Weights of a small transformer language model: rotary positions, 4764 steps.
MLP neurons of a small language model. Each row is named by its layer, matrix (gate and up: input weights) and neuron, and shows model dimensions 160-255. Each number is 128 + 32 x the weight over its row's rms, rounded and kept within 0 to 255. Numbers have three digits each. A neuron's up and down rows have the sign that makes its largest values positive.
A block is one neuron, or neurons of one layer that tend to fire together. Before each block is what it responds to, as a language model described it from the Wikipedia text at the highest values.

Description: Colons and similar separators right after a completed name, title, or label, such as title-subtitle colons (Madonna and Me:), infobox fields (Binomial name:, Mass:), and semicolons or dashes closing a clause.
L4.gate92:144162097101082119116199133092161165133161174101128083106159119158132153123125143141157108040173134127039130160123117194142146073146167129075097105130104142129162100168116096137171140083107164118085160160059156110120140135160122159164144098228129101077105170076156112128157138185171099062
L4.up92:180116156130131138107165082172136081120172191148165097118165141147083125121146112163112135088120146104134151150176164177119166091128103183133140137130074125171148101100154074135127132172155122164183182100074138103081130137215066125107100159159062154063058113101141112150116121116112188098
L4.gate447:175102104215062168105169121079103223140135179166173110143125147152079169139108101116090112104130162161191118134094149179102056093074135198160081135109165146109080140207159088155100083092113150129136143103097123141084144112131071124176124117113108178131121075104078123077135122104129130130
L4.up447:125119180175097118083123081080142166146091162068101096117161143127111091163164128108171180099152099200139129183170158129087095136131103102133138171118066084149121098100108106179112101099102077149108116142116151141108178128167118119132095140080135139103141124126136127155181137129138151154
L4.gate493:127103103162108140101095170133116094123144175142124134166118165121118145132134083150103097133071079075157154209124148185152165033168112110138117092119148158095123137069163153137163130107141119173169108117076125086104055137142058119188125109130140103134082087078074138140169119099121082107
L4.up493:136151104165111095140175159127115128094110131091136100120162140131154131154088117135137159113055028050178167171105158126167154083119121078132118124109150098116095124161197156134119180124161131105082160088142121189110119147134166081117148132068107087138156099116112143120131101113121101118
L4.gate687:131119106147117114138086087129163118135104184126133180086123100098097157115119072178168151103148114123139102135173135120138098123114094133156169077058117176108099091117141099141119162172186153100172128106123067133110179118166101168155107114084126170149169163130141142152197089104159156118
L4.up687:119159096130085124067129132175125111115135129146127125115161131106136155110132134122122152075159113127151072116135107088108095140132083120113098139092108158089152127104127122088079102051124148103127139125079118109097120091159124152093211193116118134115095170172133144107073119163194131088

Description: Mostly the period-plus-blank-line token ending a Wikipedia paragraph before a new section or paragraph, and second pieces of surnames starting with B (Bacon, Benenate, Berg).
L3.gate552:133101121164098054065152117196102166124113067165157134102081133170066128134188137123172086138148152088092112152164083110142092104132065123104107120085149132163193157113151138122208173122124112144115157035212146080121154100110157155147168097129156089103151112126154101082130136147250112136
L3.up552:145144091175078152016127139151112150206118157138098114162127123155212142183155131113110127133114078172093143110171081138121116153148102145169152122140069135136135172133120150062162149157106096091152102141094102134118074115144183189105135148061130112152159131135147071139160138125140114150

Description: Mostly the "20"/"19" starting a year in tables and season ranges (2009, 1992–93), plus byte pieces of curly quotes and apostrophes (battalion's), and mid-word pieces like "if" in identify.
L2.gate40:093125119069139162091126120125108098152087132098176099182133148098109134117129180091203127107133150126135094095142198096125146141116068162134137099133167195129103071121104159102100168128107102170140086126140219098198117137148146111175125144114129168067170147146121120127088156115086147110
L2.up40:124101141082163117150143119146110128106131073179135144135119125157181117137151187098118085146117067161141144116115180110117161144154142095163125045096099166012116152105113165134101121119176156186121147172059143160108154116059147175111136114111145175158131169139159088165102113195090156115
L2.gate230:154140130130157141124117125139190098147121160125138173124108120085093165162121082167159092153096093205063122110091174148128134160038113122155177116128125141099125201191137122069090087101123144126167119168126168146081107157138158075136106122114194213105106136120096131157114154184141118115
L2.up230:146086154172189107107153140147157061130145138134147161139130135156091144078105087099124063127119094158107079113112149105131115168101136097181185096086147129111099096166097148154151101047081117189159167161117151158136102124083155129151145132114056158133085133141069161154121131168137105180
L2.gate470:171156128149173189124174123163089160197115115141131198120089120102156182107153229104138144107134113176079172083128172144145118108107103149107084097097071095112072154135141182183140092163105141213082181120119147130162120110087130132131115125108106125124130102156145182114099115061127107038
L2.up470:132139180168167158130168091102136125185066111139100105128137131131051060072094124063127158113110165136070166087155181132119144153182151123108115096178135082116119154107169146111103156111154139096148149196180074102171170179103137092183120116137125145155133144124167076127124118128067145168
L2.gate678:078119089066148160151101134152171122146138099171101081153175153123088123080083170104125105170142096080126094089100110170141095130134108163114084161114150118114073084174182126065138160091130175116106136135163139137115136141136090143148110087129096201137156115133076101124132118126125113126
L2.up678:121157089112109133166109125127078031163110148122147123155119096070163132158120082075157140116135124149209125134116150068105172115152125140156177130172084098142129131148076122135115152134110161159112097137112118127108145134142173166148129086110123176108148075028167145148176141069105135165

Description: Opening pieces of words split into several tokens, mostly prefixes like un, dis, sc, cons, plus the c of Mc names and hyphens in COVID-19 or U-244.
L3.gate93:123144089161152137160107046114125081134151201169082131115137168166131173122158116115109102074139201148132109122176099152214143149130120147134085154113099163078110106066175159137113097183128130175171121119147124102099058107165132073185142182125111075168114088171110121117159204147115131133
L3.up93:153116131167129148127175125135083106115141107099106078113154129120099135108147098137108141138132125108111148142113101094104141103121139111177148105127069162129079116158127159087133119169124147170163137175108110196124116088128063124143107127132130144195103158131120119171099137133067107125

Description: Opening brackets before short content, as in Author(s), ^{(nl)}, L(ω), [1], plus word-initial pieces like un- in unable/unclear and U in UK.
L2.gate97:146099153108132102100121175155162124110097136114167056154076163180135117116114106180099127156088124094137154098193070125112139089139117172136112095114113121122112093135173073177079127134115172174113093140158119184078161148167153082120115140122162124118090150146154126109203167160105130098
L2.up97:106118151141156115122118163115166164121094169160155086156138139167150174155121116172103126087130112120104145141182092113082144088141099130164095106107121104142171056134154076145080202146081170158167169129165120134129143150131158126084204125150123142148083159151166118040171152143081142105
L2.gate153:122116098125132110175162145118167120139130116116107174123135102131120124170142130092164134091142161091142119136120084126115139114079144096157112126135186155112130130148121194197125153145109122133135135155165134153121118161126121094099088163108170115160062094130073130079142152149105095101
L2.up153:165144080143126208105167142139130160126160134105154154141126138134114142115123089138109109116185120145086150112108103115053097119131106085166141100135148157088094119184118102153170166100152099113143067174159171073135153196099098106067148114130133125098151130116065121109188096137121093113
L2.gate215:099180134084128155160098160171127168116137110108103104161107156158159097155158124117172128079160202115141109106109061097094147102135044143106103156143108144104104094130075077170112112167100158088110190144188143133095064121102063147114067075160147121194149108113160123103155150122137121067
L2.up215:095153132073118132190145094191154154132125163131137109130096127168142136130173113109133128109143152101136137105113162075087190101122104161104134220142122167078089118117074070169130125111143161094152121118155149170065123123114112180066096145122143125229101138102143119091125153136108110105
L2.gate268:129115122104071153132073155103138152139169141145167144118077143139126089158129127145131148136179101118137127108141101072101140169125172097126057133109140120143139071134120156151100108151121168175106088136118158106114128086103124176067138126166125161172136152126091180081130088093100122134
L2.up268:166171135086100126071080117096111169145118133171153162144131117093075091125079161156153168140114120088139135135139104129110097146128172096170066176125151113101123112126180157096145109077108129130120087129147135141092141098131101138096166117131114196136182128135092128091109077093116120140

Description: Mostly the piece "un"/"n" just after U or a space at word start (United, Uncle, unloyal, unexpected); also mid-word pieces (l-and-ing, fat-her) and colons after "Time zone".
L4.gate58:188187128125171055171102148121065152157059118166103091107085116138110100108102103126183128099048172137125123078132096096106119166121159153137134094220124076173124119161074169153164141113125139093128178113095100118146128095096102111089127141100137116098135135138119100157164180084122132083
L4.up58:130135109158176120112118020115126111112109119102059099105083181072168129134176089063132169052133154108099117049148154127169102160079133171102106130123107163087102163157169180169133117116109093174118151084161142167094071141135114124101106127105132099129110144165097171088165077173099202071
L4.gate72:129090082116098064157133093118134073105136120131124135103104110113097157129164208159075098131165126151078154126120102156158186127126188152132118099174086138110100115129049136117104119182157131133142156153116110184131112078145203073142082067143112126115113122158140103131151166109116078144
L4.up72:158087153120128149131135166122168154171165099121117162134115123155151161130153058126088128101101103164091117117162128111177175092151116151090116183151102130087080120116055143170057106156191121154169131121104117079155126132199094158180115134034155131086140088068118130126147108095153089112
L4.gate170:119176087091164112119168084149177118118130129193188127070126116118112135175106137190135126180128147076158092127118144211098222063185141136069091091130084188183118083137157177112092143149114074182099166139062131139195158109126044127107155084165139058114128135154142156116143166123183135112
L4.up170:079091082137136163164098066158162106088155158132142116062107125137125110168116152113125156107091131092103061063169105152144136150127131117144151120136048134087086017100078119092077115151126089153193157135138125067147160123167071173143142101152125148084160158134150201149066076091098107131
L4.gate516:120167096130141130084165125083141101134099132146144112079113098122110134154185147136101157058088161162137128077108144151054123144113114121113171133166118151162103157159105079124173179107136160134101138074101127126151161156133126089158151092091158114161091121143134094193152119106113109082
L4.up516:133093121154115157120147145114092114110147142143163089110115117128132091139137129091133128092049150141091148107129117135109079168106132124153180119159090174181114107105095097059137167156153136150193105138122020104107135144152139159125126123087072064212122122166195089171105126057123129116

Description: Word pieces completing award after A (table headers, Film Awards), and the leading 20 of years like 2006, 2018, in career records.
L3.gate146:191136142127157148120112123090139144134138142130113136104037140143084128169117111111107184190102141184116144140141133064142069151135138181177107131152125102120112093149143130095108126120107057175153157112120175110133131142159125163107188156120184095123124084105126150112137115152111086141
L3.up146:172137164125086186126098131105154153130163123154098083129156125156144089179143046108111142127127123130178153113096164108177118128089116198113131077181190100095127138141116102144106167158115128162110148103149137106114130095121168139126118167120172133074120100105092113118084134097062096177